python train.py --d_model=448 --d_mlp=2240 --positions="learned" --qk_norm=false --attn_scale=0.125 --init_std_qkv=0.0152 --grad_clip=1.0 --schedule="cos"
MLP neurons of a small language model. Each row is named by its layer, matrix (up: input weights; down: output weights) and neuron, and shows model dimensions 64-319. Each number is 128 + 24 x the weight over its row's rms, rounded and kept within 0 to 255. Numbers have three digits each.
Before each neuron's rows, "fires on" lists the tokens most often at its 100 highest values on Wikipedia text that the model never trained on.

fires on: " |", "|", "|---|---|---|\n", "|---|---|---|---|\n", " |\n", "."
L8.up896:125084134129135133145129142115133097105084144147102113130123163097168140119133064141125144133162115116152144132140100104117112125117115139111105093142127136140123146121129143136128078123086102130121115156080142123141080098152090145143172135121123120121111111149123086122161126143146179133100079162142153137114139059105114169155101125132118120155114136108159110109164122116147123122148120117097150115112126076137103143103100132123141092094153144113107101119104126136140144104201152152158092114144103138140107120120133110139116117131089081123150077136150123107126125157098123079076129124117105133131097104157084179121151117150120150120140140134150115145117125137135104151076133154122148058113143141102155159160113076145135135083106141111159083141135141125158162154100143
L8.down896:145139165125126113097147119119070111162165176136138137086104129122121108130119082126180127107165108157134110129134166111106115124146128108137142085179127139135127179132137109103144138118095148158151127098165168128102161126119136141107148089123104105132153144105138138146074077144146083135106172087156081083161157160136131123142146103099125114089152139139133152124124150156112097075090133122117104109109091159158144138148129151129121121118081166112150155151144100135112119130123129118125155122109166148152120125153099124158142126117084129138088137167118152128176156117106138159081136135157136102105160130152159156171110128098110135112123141134134120144156144147117066111094138071137131079114139151118134104174155119123147141134109137162112136103112119095108116147168110

fires on: " B", "F", "P", " -"
L11.up2161:133129134130149150131143151106114152126131131118105104140126090129134147114133089120103173169135137153106079118128125145135128180161144125141121112143101083109147093113138085148133168111126086099109144184103108107111134143134121125163098151107144113115126129130105208145150129144124147119096102117133125159145145114179123134156116116068132190133111126108149135144147169101103110080152145111086109114131101172113111169123134139147118142101121171151147096125117129116101141087185120122138097151131103158148167151133085156153102120094140145179152130143144158144132143117122141122160154118128133140118135149122132123098116132118171104149103130111116136124137147093072115110126131131112144137159157104111138091142103186112113110118124150152122137161127084139128149138107140
L11.down2161:125130043147120105135127134128110163170104123130131116132143162163095135101145139122065161127076123149124170118143134125096118155136116136099183068106133168146093086131131131170114157125123150183118128184173139058111129126164128130121156120132129111111137083138105152089151120174154126100138137166144140128095137122127158130105137111147148126152167133161123150121157119132076090159112146150130121148125161058142123115118098114098135098095135140141099118143107104118113135134191144152152095080155109103086061120143155156112134131137115120133153125095078116120154112119154125155147137102097080098149120130135160127084178173122148127128120100128136160136118111153162155139126125149157111171157120110113139104115111135152148134156143171152134140138125116104151173130109123

fires on: " C", " c"
L11.up410:123148155135116142166128124091161130154130118098144168106105136152084085129151163134126104096125129087142123178118110132129102123139088167115127183119125136153182146126085113139134162133151161150145128078134135080108122109126132154141100114092143141129184149159118153142079104141114144092176134114133110099133151143142154156099092083091085122104094161107147099138115140144104126117120097079094106136129096166170097168147137128099119157122149113142114109128106105101172103169137097126123140111128151099135102119124146115080117134074119131125138146136160118105164148126148137102136142094058151103140111136159113129082108131098143150117135147147128181165094117120136130120094084131093118122163127131116145123136133086119144148139162150154157144142096125123158077129171129
L11.down410:108152124180148098148141141151150103146148105110114135129150143179155078132086176153129133051204155086190126135155095172132118105089139133116159150128119124163142131139100158139130126128142145128128107089150137103092165131099103128133167132125139110151092167108110094128075151162150114158147122137113126143153109123119125110137161119112099136126131140117138115109087094142128124162142120138143123107141159170112077101126149117104121132107147134164101145096077124103191095131152125136135130088123107129146112121110131100153143084109165141109134131054137111118123128101118106135126107171157129115121113066142114110118120155127138118115123114130142173132171159116148093132123117138088093141105172110103189084138125155104145151122174161149109133116099141123086116118176119

fires on: " c", " C", "C", "-c"
L8.up1921:109120137141155147138127135093134127183130098124118138122130102152127147156135139140149127125121079139089118097104111134125153128146106120123154145148144089161183078117118100166111136142132163121132178154150148155131101095094179144165133120111139122140124123129120163123197146158140160134122139144110111122103137139138103113155156126147136169108133132171112071073091122138116096093140115104145112126088129137145107146145101150149135143110149150155122183095104150120151078131137113149097117111122108158113135150111173122101126083093109106081144139150158145087145117130131125154111116086117144096116144124146102093105129154147133117151083144147123137139105164127169124094096160097134102159119125146140155107115098119139117127138104106177153164127132100051158118119148106
L8.down1921:148162133142187158127123097119138113177170135167159172130150129141097113162201183103111088136114126157127147118105147135086130140110094130118165123137108112135166101116105119133119132114127127148154146114107143133114154101120096146138144148111145151117078122112134141143130145153152141124146121125092088143116121115127114164137125090110105159151148150125139098100073146124079108098135116135126122118127146133144078079171148108077158137084157128123128144096121123115161056141155104212127134097116104098121157133135144113144101070117125110135145186095157136106127115126144130110109085070153125106126119059165125114129123155165162139161096134121164135138111147150182119095159217151106110131103113153132143104125175100124115150137146166137110153129098120095148124086119101

fires on: " C", " Major"
L11.up2188:074138129083176106142104103113133151188130139167125148171117107132117107111149148105144120124147125101128134133118083182120113086121140175175088143137176133141102113075163105149111132129142131089150163090143099143100107104145099135128132093081167130145086097145121177080120148130135135136164139125129131134125125121136162152114121102125082089110107151162121139114125165150118118139108079138101144105131134154096153104103112086106160169119111172135094126094116131114138145159131091110132110042112113124146131148111147173098129132151097137109158159122129117139158102136161120124117098088139143155131144112124126134099171098094140143106128148148111138150131115114134132125113159127148131128120139138102160100122123165098141116123148128165096099079107108098120160113116125
L11.down2188:107176125165151114150149141092135111149173125147198171122137141134139108159103137121141119096141138147157149125124107138113151093138119121157126114119091151140156137125097116150110139116104185109141135122141159180097153147121158142136170134115147148138136109090106152106129113123122126123127147123134120128152096121161145127140148103164120131092165102128132152140134130127102109149124138107109192140146104130131130111138123111075173118118143132116085140135144111064128141128117142130107163084123153098082143119133158125106137116110144142092105128105116112114158159124155124103166120132135103066129158140140107124145136179105130087139137115170122150139096125120135086141093169120141144102065124107112124137131123157134134139151158142116156155075084158089112124086150163

fires on: " |\n", "E", " |", " E", "|"
L11.up137:134137146143099161153117124115179151094129132070119134092129096123146123124115161103115127149075107154112100161120133133158086147161114128159133103122087143142129100101137134111082093166136110160083122113098146105160098135136117142122159119113145143162149139091120148139206153132091106100098133138114162156125103128135151150125141157161135147161115083074149130098138137126095131093131126135168128125138144111134130155109100197110119105147121123155162141123136146081127164165125144142117110143159148152087094148124078132083113080147120155137131111136110148180140124114098112087068109125169091104122082149121134121176098125160087129141180131126115106134144096142151129149143138106152148158109152146145130138119115101101131136163116094153114151132099123094072114158122132
L11.down137:116090130147149136138122179107131124115129098107110161120107104133120120172147110109142168153132158150108112133173093107093161157101155201164074137137147101095146138178134123166134151136168139153097092103153126146144130158141103102124105103095165134128098139150118123089150102094165116106135113108113136147143122110099117123143115105144153120126097107174096102117107106062146124126142138091124099134139092121136133130140120140159102107101148131173133091113142099118089151112120129156137122180137117102158119087135087142138149163132127113078131163138151121112103137099130148139177130111141124110083127154161141120139109088147147060101128129114124136120130135110160157102152119102125134097144100133137104071118108118125107132111134134114082141140142124133121128168123134

fires on: " C", "i", " |\n", " M", " T"
L11.up1337:130111146121126095117141166152149092129089127152131158109133106124158122097165099105137109114125178127097083138096162142144094121128115152130160135087156126136133140148142067191102125095134165098120152152128131117130102114101108135161141139076080122149110147134118158138100150161142107111133104097121118109084124156093127137112169104095142106145174095092109120136138139112095109102138130119141121140134137206144100134104146143107109142132122110130117064122161115136155111160093073092092151135120146117103124140096109145151136138166147127036202145140129088165111111155131133140168104127123143121134130102149121142070124117130132155164092104146162118178082140107125134102136158115107087080128122118131126126100112152119121116135132125127119121136085106096118147130121130
L11.down1337:145170125143157081167157107099129143150146129139169141110105149153144165172131097111154132118145119120140131143124147076129153127125097090160060114145121095152099105128126165123114118171123116128082129150119128134108111113159127162066159150084159146128074163138123117123134105140146075144123155138100113098109126140139126114127121136107159129112173148140114140129132153093131125100129112117153115145176089092174189099071140114140111131087136134095117115119124107099100116156116139131126125116131111123108145096140137128150157163135124113127125167115140101111141118122112122131107113134132092117109122129114135133155153134132159113135151150133112144110104094127126168155135120128134122143157103088141170101146124150116107152096132169154153114145085136093156120108122118

fires on: " C", " c"
L11.up1056:143115155105102127142097140093133133196110098134134198146120143113172123101179148144144100097169121084136089150104115154149104109121101076153128140114133114144115097121129123094135138129146106143123143127128160098150105119079133115139165078127123121120107191144128159104156147146112159103132126132133155093109148110146094142123163116117121121124121103129128139114118124135083134140142103100129097114120084144144129116121156127107069081085136145134127121151123147144168100133172119118151159092085111089135139130167130121117134143167141158079145184154140165136125118119134103106074126109126118100154094111132076121133169108136141111144129141139174156149137119130141119123089151148122128145141165118129140089131137130146142128081131153121133118143066140104119098121141110
L11.down1056:132148165125142121130076122141117126159129090131140152102139179110148125129143149118203141085152139110112135140127103170094118142134095115132137137131129141107137095133094134151111117141120072138130158092140135118113167111149114144144119102081128121151136145167110114140131130157144158122177102105133126122121166104120079156167180098138186121144115140124143128139120111139100090146115148118090138131136147146125083078176133147123128144115145158098119130082127177103141131146156165166130185107090135081101127108124147131082123071125130123106147114118116131140126137134122105106115116139145096080165102104151130118146147143101158100156138128101104170149129159113144157120113128143162151159153146159116143108109159140105149109153151104172156177154135122093131095103113130

fires on: " |", " to", " of", " with", " Sam"
L11.up25:118118161118098187138111166181134162116145097138137149167110104123157125091096095148139164117090107147150139092145106111132143130093129126156147135112167123078108125144151084148130101119136159147114136166098092105116070171120152115116140113120182123161124134099157100145143102094161116138122129147140138144126102094161166136104125132152174113145113158122103105170120120094130138112147144100130113087099165115150107153099110113118118144110114106137161089129126122129125105137143115136139132095128167096127117144108127148148140134101145178169155131115106158163107131174097143046114122102145134074067149134140126082107182086120092141108149153107126137143130102109145107155158155094119115136101123112140121082117147129126123151142142159159126092162149136138113110152097177
L11.down25:129105129135120131107146121114126122090121176158157157107131128091082153134133081129166150142147149111151121115169122135147121146141135101161046164157100163101115137143127145128150143127141152140120164123150145049087196140134115108104114110108130141135122171131070128139122115109164109149158135132135151108124169129121159117083152145145116152114172145192098127133165137152122117128148100100125131116114100146123158099122120132102126125123129102147140147161110129135081118122094151089131130147137118163114139111108182132138158126146126132123174162157089152124110151147150155140126089110102165140155158115107097164083159115138140087151127133110126147121124144166084120138137097125110096143087115143165140115115147117124163120132115128138100166122164131193123094134106105

fires on: " s", "b", "is", " S", "p"
L8.up160:142138134189144068150170085105169120155142084129159125134087132127129105101129106102138118159147051088124082127146120096138112139099133128158102155130131159146139108119110149180175155136137151144084125150112116142122141136133109166149098150131127134168073159166094131122081097171158122175146152130144132128131159117117086163147148100122174122112113168134137140094174111170106119119114137152108157108147112160127127118106156148156161149162120113131176107134116106133141124168091082108169109097132193097145075124146113141115151150160123118122125124167121128093127126144104117138114148120101085148106121151144132115130122115087127138144113112119125146156101074081158167126140113121114166118142152123095110151123157148106150137107145108141147155118118118104132116102181118
L8.down160:134112126104120110125106141116155095134167107144126154107112119151142132067160117135152111119111090162147144140148112107119138131124158136137102094106096145137129130164109091156175120101164130156088148181119141134139150102149131120118137172143127118140118130102121156118061102098157090154152104124125133145117169067143098157115100131175169161118152129150137137144095096077118108127070123151112130135156144125138178086119176124115130140125116145119116123103151126108131105179134167131136115096100153138147091129168152086119133113150138140168151082088131177119147135155148104118066159135131134129109082094141106114114123118133142111084143103109096184078095155088119143137148121097140090125143128139151116139131167142155171148138111158116166114174154120141108136088096148

fires on: " (", " Ar", " R", " T", " P"
L11.up1144:073125129089104165134115150158130087099126078123136106052154110108139122109161175152142133104125099135120130138134129121133102167170092145193134141136123119127123172133117105178121087170135113093094115126115132096149127134088150138130094129102132127123129103123140114170125125152145104127089119160095118127134125172111114100105107120124112117163132147102101100085111121131154095124124120151165115121118143141132095136135129159150122110134116151107164133133099096065108125129100133148154114139127160107137115119162147142093094138140116096126089113087133125160188107143155156106135147107091159118147121096115157138099140078148096165124106147141118137162118139129107155127128130129096138104141123136117141153177147153115160147134144081151181116151089097096158154107107095
L11.down1144:133123120163130145157118124121144140130170184083137133132098143144174098141128177161122096169168121181133170136151132147138148142097167128117130143151095152157138095143108106140107134149149153115131101139149146145134149074132124123124126100135139090110170141137128136142116125136113114190092120118104122137102104126137126120129172164127102126134131128116166084161135090113140117087133154131094150099163106125144125131077124093099121110116091164107098130106135122110176105191119125155079128112129129134087166124095139141116165104152124169110107119128121125127107163114104145120176106132139109177159076155111145124133120137191138155120142127148153172149145133125139144161105154098150108095154104121118117119125158143140123113121143118120175159150170135126114128112136131

fires on: " to", " B", " and", " |"
L11.up1207:153141134109109131176135134113156136126115112106179155163101131090125101183107100125146142133115138116151158129124143097155127117133111140072094115155181105130114156176118133110097150122120112112099105121132168154125109179159137130147139117108135113140133123103135068146083123132142116173125153135163074127125156101166134120119112123045142158151163126094132136093146088132146100137170113106118121161129161149173119121127142161178129128140155118159157151137127122142148117093144133137137132116129163134128120149116117123121155115141172112141095106144131111091143114132150122121129140107112131092118151120150084122115131133175074142147152151112138121129170135151132117189174138135155111119084091103115112139110094156097131120075137122132134169085120129150134112134155133
L11.down1207:116163132149131124103114097142121082159145121152124115147137120128138143098147122153108131120127191091142082134125136135144123135099132076106101206086135129120188105124126132094125103141096121137115167093146111099104132142084127140102102191155121090136130163081128148104157088112139123119145161152151132136097102079140157115124175135120159130084113106127123143149144130152158116138137183131122120128127112127119111130122122126131112168156111144144122167175208137122136147110113120126136160146135163158083130158115153094180142121103126133113131113139110133149152106111100143126143138087092123204151125131152109166136115121129127117120158170147123130113136129165147128103123131131137141115136093120104142106115182133092184127125103134178158126112198172139115123160124124

fires on: " to", " a", " A", " and", " H"
L11.up583:112101157108125128164129107127121140142148191108126153142110112176112129129125114131225110140097093111142122146114129134110116141153082136122148135113105151133103143156123145144103161121134144114137145131141171167141141134113141078144159112114118130168172115115158114123158142115098096133125165108112111124161116132123120099137162156125140133103143123124150114116190095121117093119129084101142092151159154142138132148084153161128072160140104122129144134144160117121152096133139147132116106184155128129106147092108151170110168124167167144169133143138117127115111128103103153115122082113114148138123125089112112104144130119130120123113088145148144172150106091161097172135089129113112127142134127108160099116111100174101105155134135149148077137072135153200100148131109150
L11.down583:121134123164148140103091162134129146106129099147111076126145128102156137116147129081104162109126184116124136123190155151134145122149123117142121147146113113086128121109115133136083077145195133122155086144101136130157103124149139167146139122174140146110103150151142139140109117126147110111142131141117106099106123142124149126128123089072156120097121124143107141149150106093121157136127164128127084125179110120140128129103144095118098140164122078094151217120136129101137167071146124121128110118127111119131157130117099111095091143148145141066132112130161116145086079135151166144122127078108083138118128125142145109107107117144105186152159138137113081114163106134118078118132082141130169105114166180126116156151152074112143162092112113128128126112110130110089155093081147

fires on: " C", " c", " L"
L11.up1693:098121143178158111112110120142148129183144098165109122123103164153119107155113128105085155109150115127119141141103152122121138129155099101121158115101115111152096121128087164097123169138138132109141144102134141115147077063128086101147144141108109128135139125128142164145125103134138095139163164131172139114130090139171108156133112135093096119100108107153141155127163124168106143121114077079121118157111116155143092127114129115101135115098123124097138109114115153111172125167110090175182113091136126118127113143104117137112102100106167089121105144118144142112150098136118119145145122121088089127142088063098148138103133131114174135171113127118162114150120124145111153109151137122157087142140147114141122085151134099117086127106139154114148089097091126095133117115130149
L11.down1693:172119147121121133127117109085130122166147111123122178116134145126124131123130160126134110128146183098080147082204131114110150144113126108130150144118101115157157127113108146153143149148137108127125160056140110112108177169127111105142206123122149140157116111130148150141103145159126095091117109108109151105105187111100104131101080097130069121141120170144096157116121106143070096085127113114149120136154170142112158117135146097125135162122124128087116114115141107112146115132163103164160164147106144169152177135094152124140155103121088105111156145121111117165127172119111116100146125130106154108082140104165128143109135157151160097119149125155118148132117149131152120107141119142175114139120162124183115116103140123118118147080097171134128155102109163100146123080123111

fires on: " T", " N", " t", " the", " P", " a"
L11.up1369:123125098138133141132127132121146115099117150138110136114118110128139119172168137160074114101128097175152112126125120112170138176141153126167124167166123089154153132123093092154116131150094128152108132150151128104127128088134142129134078145145111147159111097152156108136113079120067145104132099077167167100148154134085096161127151122116148137123113126126132107184158126143084138125120129117160123136171119145122115126178133117111149081132109123125130133131114096127142128120134131105155189152156180141121150142104116117153138132127119100121125131145117092122146087129119160109122170096147134150116125119140173134136119098133169152128126190146122142132104109111130135089114170135080145113150113119118151111187128122111156163154142083144143155174112099137165110132102089
L11.down1369:146081131101100143119161141097140153123129116132102118184122116099118176113135106158145126097109120139114147118125176117138159106140170145143131126149117111131091121109103162093184150170157133148115129178155135126124145114148163138123124150159108109126155150081120125150175160118098132111113171149122149152144157143086163121147145161140118100115161130120155137149114111098102116117109122178117158107091115155167119152145173128157149100154086146153094085100102128113109075130103110140125078152071147144075116106107155127144109128136143145171182143149136126068130094149093143093165125116136097141113102149113180145128128117151111119158147112116092119114121158142136144096140130138109158124138115139124128154175157151142145145152132144113146104148099147153170109128137177

fires on: "p", "t", "b", "y", "in", "P"
L8.up2012:183089135147161137122174105137149134138129122150129133159140115140115149128146130121112142124146106152149122131169136159069176136108128138132111133137184132154133124112110138172131124122116128116120153154167119095093125150096124087142142138145111101071086159126105151178111120123143081136082108099139154152078148106105124123113106144124144114120155111158135101116126115112111170081154159086078104153111098112141116129140159134109099092168134155114158131138133124152113149123135119124066099078158168119125080145151118103132088136113119129136159182120111145078113115140136112129138150162129108147138071160127097123116151149139133054131092160120119103146087110104128133108075143112138117110149134133116163152160140116106128111129115154138144129081122123132119160117157130
L8.down2012:167149142134171124121146111156138155127159115157097164131114174131133130132116100095127145111154081139152110117162105120106108105101133135127119128088119146126088117160122093164159152113131158140105144166146103111116131150152166119125131128113128150150155149119101065086126126088144132149166119141147111142134133087164142134131129115100168125122146092143136112118073107094118118143108185128149163121120179143126161081165121124130163105124141115108111120083142142159144145112078143143162131115122144154114140138144136104148125160099116101147137146065108213135117111115121120113107141095133107124144088132125134124139112140149123083137126092086159131118144113125143111134121104167165120124156125129153151127124128119111114162075104132135131136148129153127136183156113148

fires on: "ou", " w", " know", "w", "-year"
L8.up730:137117128137131183133142127114122120098118127098110109056168132099127116159115156125102130153136104139117142158137144132157128132121158121139187150148128130121109123129131169162141104121078132108132167123137142139102128128101089141145080132113165208133104075079109166109182142124131114094124143136125128088132134129157133160130100140117148141134120104104118124148113145104124119174150145111147101157119119102114178138116142117142113116147090114118121073136116072150118061148122156162102078096144131146118086105135124116099148137136160108108146137119072159077157113181139137117135093160087140091140108064127124148118164164117113130076149112078173112145155133156122104105139145157089159125126125141117124112099133150133127106141131119126132092123131128094171146140104124
L8.down730:113136142118128131119126183136112109124101093158107130095122104148116152104137134123133145134118111149158162144157132116151125117153126114126114113132151090146157121114122126147123135139141121106130122087148174132088131135118111133184118133149110129127096100141121129134108131100107142115129131168140122122108107113093119137141146100115129099089129120094135116098135132105151112106096149105086144177122129130114120131172166107086165112140108153154161129082165135125149088111162201148110055115166124105137114132136134134114178111118124082165110137127131114148126170179114121144126115146185119116174106078131154156105120128111150125072107092056140145107137163126120076101173154142123155155148129156188134133157142151178101099110152175145144143146108133121100125140123137

fires on: ".", ",", " ", "8"
L11.up360:150135157128085139106112144126138145141118119119094147121106139167147094160136158117130121112126170073161111121071148167133111140108131123124159121143089187130112064093104175168124089110102140138101124146113115140125079107133148107113107101169154110081156118173110139095115146103079168115134123182142075109111132161138123126128171130106126147077135153124130127103122129146103102109125114126104148113152151098157135109121144143153146135094156120145138126125138124115138131108125159179132140117112145120129152102141104098130128104139168106127134107138165126109103122086129107117098146121098112157097122161170143147152105130146121127156114119152083121140108159135123101123163164107123061149145174116071156113131106113153137181184182159081109138161131110127088144122129102
L11.down360:119117143126109165183101115139127114115127153139119124151131110131140116140137112135108122151095130176117138140103146137138121133123137090109136168141157122123134090128189090138085083144105179120103098140130133133166149124117123106125132092088123129168099150121141177096081155153149137123124144113133131142057110123101097102105123145124082125121102095114128090151132092135141166144110113134157141126115165124061118140122133159141105112113143133149122166129096135174116140128150144110127155137105141144135139106094136123101136122074133098119127115142104180161128160125109134121137087119141107154167138125130154143119136104092118115150142140122115144087133133085140031146119061153097116127131154093151109116114136123148129133136148126112135149092143109133164100127130094

fires on: " F", "F", " |", "M", " B", "N"
L11.up2229:101132137125165171127137136084147121174100126082155126148147138137154126112153153122176159128116138118137103116088106114126156117139104136115121117120145123094144084143174118127172108124099129141121119153136122140135111176110163140144125142106140126074149124106152117159138141123123165117101122110130133124156183128127092097121112128095096131132087144132120107144142166172121099129183155122166098136114089111117120125111130180100085087130122173158140116184090089109125163111148113097094126146133105136119172148101116149129136145129120114159075108134086146118127098152131073113131138148138111154118136069121154118138105160139148134149174210146109127127090158126137144127166148090131139123169158109130097096117104145146140134118111083163126122140117091143102119126117155
L11.down2229:102151131154155115124147100095124143144102134141172137115127121132099113139122144154079125118146151152130126137149153154143153142099151181150117097139129114155113143099091141101129138123130152104098155147119149122102115159133122103086091142143144134152118138128168164138148094130151132104141173151124138122125104115121172155133089134099116131079143150153076128098123105137153159122144096138107117158096101098150144177096101120126111146184121117157116087137185099119106114086134105109144153079167123155175126124087139128124098128190143114162148111142124108108143117114112120155164115105154144134129190114173159129119119126144103105158124073113119146118118101128103154192112121139127159118090110129088106113101101137113128128104140104142081157154155132131155145134149158

fires on: " w", " ", " W", "w", " Bru", "ef"
L8.up140:157083133161132164132086139100127123143106101111135100120114164152105116096138170127114141145151128107115195149127181142096127136138137115175101135157129127161127109132107152135080140132151113148169098097160170173156084086109144145149078115169086116129063111114104111139178114079127128098103115156143124075106141104123145126126108140129155144133139144161144129138129187137147096122159115099129129112128125144146124086129151146155139120144119125101115078168118102128118102134103125188105114138166109080129132147115147121127100154130145121171133170150116142111180065135108136155127116154152121141100124115146163145127107131181092102125151106118129133187180145147137119135126087097110107178099123112113147126123099133122120113137124146121131103124171111137146084114107128
L8.down140:107150154107068124097157162085105109116175092147115124122102126143122124082152143108081104134124134143117170129148109155105134140148115087127140117103096145149129113129129167149113205097145118139142141127116102092144149172165130139104112142099161133156171145112147126093111114168113146077161131117107151083149190092144105104124120167108155170134122151156110119124126098089149110091105130098136125165123137143092138133133130091124174144115140172104133131116126082148148177147124066146147096164134140159138112132151124135122159146168128102099133085112181105194153143152146129160141110079093153123176123158132152128138139124144131150132121151110113148120163131132175154145099119142143156167154127099117129123127120152152145141107201165096114116143107161108140108142144131

fires on: " |", ".", ":", "-", ")."
L11.up1220:094107149144113135189158127119143143111150115115106096155072140129135131132139146124146188132151137109129123128146137172136132190145136144106126124088163137128115167168145098116155115129063186141154111149101166105176144106086137108165133105090128114144128121100094126099150110115132122125144091098127128149096147090130110135102109167141097102122115117124170142160150121114126130106101170153151098093094079145126165158123129174089119124128170110173118114166122118146162142147190165110130111119115152133153058131128155121141150117111116106131144168157137121182139110145141120167136104098124102144134103101122111175137176137127106127104105153153126121102139145158138123155157113115135120116110114123081124144121102106126142110114138151140103132127151100110133102118107135
L11.down1220:128126124124102175123122115142122140148136153165122183088090135159131120147142102156124141122152087104154111113165135106131101081136147104130101153097131097127131163138136136155130107136117136094127158163153170121136086102086116131130120113134117159125128086135137156148171109111126136134125100096112132094176129130084147109126152147125100114149166099118122115115166130105150126118135143123147155100113111137146168158124155107161119099127154097173101163116143112141144162123168133126114137133110094139113107128124140127168101127115101104122089124144142142133108100118150130160214103085091132151107144137143132118164101151130136091139141130097112072164131135119182168125098121142127121152102145132122152137140145136121119158145111148156130132142127122091127140150089120

fires on: ".", "6", " dep", "8"
L11.up2081:117137118114113117130123164135107151139137152116131171114157126128146150126144138149106052138124149095103104111104134145164120150092110151148124135187114158130080061106114115144162145133102128133134125141086104118154107134082142133136145112134129142099159163117136134096050137112110109122136139098089103079109069161114081140100100121147142131096122097121083152159145132104081133183140142118146175155145078125150139117131116146136118110128131144127149132147147113133130105058104142135108150100116125179112106141103107153096120128146099134116147124124136097141141148106090162122133128114140109149129111143144153107092125157147123111139108163153152117076157133132113139141114150131082100171113128138151157149092154135106122117139140109148081151106160210141142116166133107
L11.down2081:159169122151122149131143160097067123111149120121122133115149112109121138132133131122151152113184132137120161123145086169140122151181116110127114098170145155142105134124164114124123138129154155108110064153184103156147088114093103091108111113142139162146121150136155080128127125151113131121123158145143126121095107119102095106131103109101169134149138093106150185152138128123103105156124146118164165112130124107132118151120145142167104146094188173127130166152117143163121160135110155154112134135113152152120107121145191152138088144153137107147122111142118105148080100132101123118137139132133125123134114080107182147104113099119162137172114139107161095109150135101158139143105159113088108127128144098130110104133150158133121110098130120125147109079100164165113123139129134

fires on: " W", "w", " w", " sp", " Bl"
L11.up2236:098110094128157158181142158119168090123142117133148111129117169129120113129118111125120068140141095165129125157142139145149110129136087117091149133116105102136130112132127143155114185136091135157104131102123124156158137081145106114141117106141122140174131088141104121140123130125145163086117147163127127135097100142115124166129160234109107137123128134147145137126139152117144094085155124046188089164089122115123114138115123103142138149118123131147107126118112127154140147132103111155165102111097129133137120178108119133140106199139137130156142145126117093119122137151100136107168087137145154188135115149109178109139101119115102114096150129147092081138130102105145111109148142131116172105149126092098143136131075115136109129109137123128144109145173115140110101164126138
L11.down2236:119163142126106130124156110138107144113122119120134138133112168108099149136127151138134152173115065151124084179178110133129113165091150123110120149133100111188175141123156148106138091082120108145119089145134156127132121140146136164134150124139110185155119097111150111128114095151135137127137149162139106146075105097136120105107122097117111149112107145136108138084112124126135071124111158073130141105114137097140151141086146118102142119153109148120128166087126098070077068107155163141151148104150132141173088136099089206130166115145103139127133130135125115132163113107124109107150091091121137145137143141110119111098130168162119121126118124158122122137148128145114113123098166119116142153123162142131154091172138122147113124110135132127131116131142137152169134088098138

fires on: " f", " V", " v", "M", "iv", "N"
L11.up92:139109114158162157130100111094163131137138140120131125144134088108173115156146123125122150099120134150159150106111158147162113136113110115132164134136145107150154140144179126095124137102050149144110122106125113125095145111087158136142110135177099151155154108087160140130109134104188148109117162141055148049144097126141172127078159153142132098135152125147164133145115143131087101139143140126135116124123124183115095173102144153120106094094129161142111136135140118139108150109108127140160067165174143115126108146123113154157162112137119099118069106138113130170146143128133082114132118135107145126161130112111123167146103154146100137129161131086096106158123111151086135129160133130129156136137152110149121105104163118093147090152149128125146180147144109109097174106104126
L11.down92:117126128113146129170143112105072123078139126135186125157117121118127114137077167148144116141150125127119114116147190115114132178105133134118135113133110119113079141137180093127116158122107146124111151086118109156139105134120126139134119120137140142101136151129149118105121109133121108105197130056117108134128070117130116097125161188101103192081115138172149135093097105129140117124124114130111130112120135136135115111115151155133133142098146131159111163163106137102093113170151123116150133104113146132096139148117127134164117093195155123134109131106102114117085108122104113124108140125109107139120099132135143144113091160109095081102157129122119129087128106110137109179152129147147132136112146137124102116140146126130126182144136110103090151161122144122110138094104156

fires on: " |", " v", " |\n", "|", " V"
L11.up1602:143110130130131155119142157094178152102080145144151099143138137097115162134152138101163147143087102131108118098142091124122102162165122128165181133133127147116147152125137145108124131139114136146135139162143145101117103115130099141138123140138154104143160141124103143122135133126151113100085155149108154152143107144135115118125132174144115110124144124114127116138137138102141144100128117115106108136109110116115084157146109170154096155089163147122180112158143102100144180159113122133114133078116130149092149093099106155106089106158125159128173150160145146099108176133130133154186105105133142116092150101074100124167135156126108165118157140114117108121151096136117119097114068144108116165116124128154082124160137143087154139073180122101149141105082140149110153092141177
L11.down1602:094097131142082145128137118129125117119134116137113171137098104150170144149123169144135152157120185096099129130098158123099146138146107123112110141099142135087140115132118138123074112102146113133175160124118151121125109134067116110162080105110123085095116114129199119114132102102184089129137153127129145125093124114163124079129140177138107075131164084112112115144108144130125125142128138068124107119146124122184150135147171124119141127151150119133146147091139119097092085110150099147119124127106129119103127124121101133144149158121143122149116146106156145126119175109143133168159144127096097165058106134122115130136133174149112134103098173164116099112153118113135142141148148166094135130124166134146120105122111099120136110149044116139148168098127112129158122121168135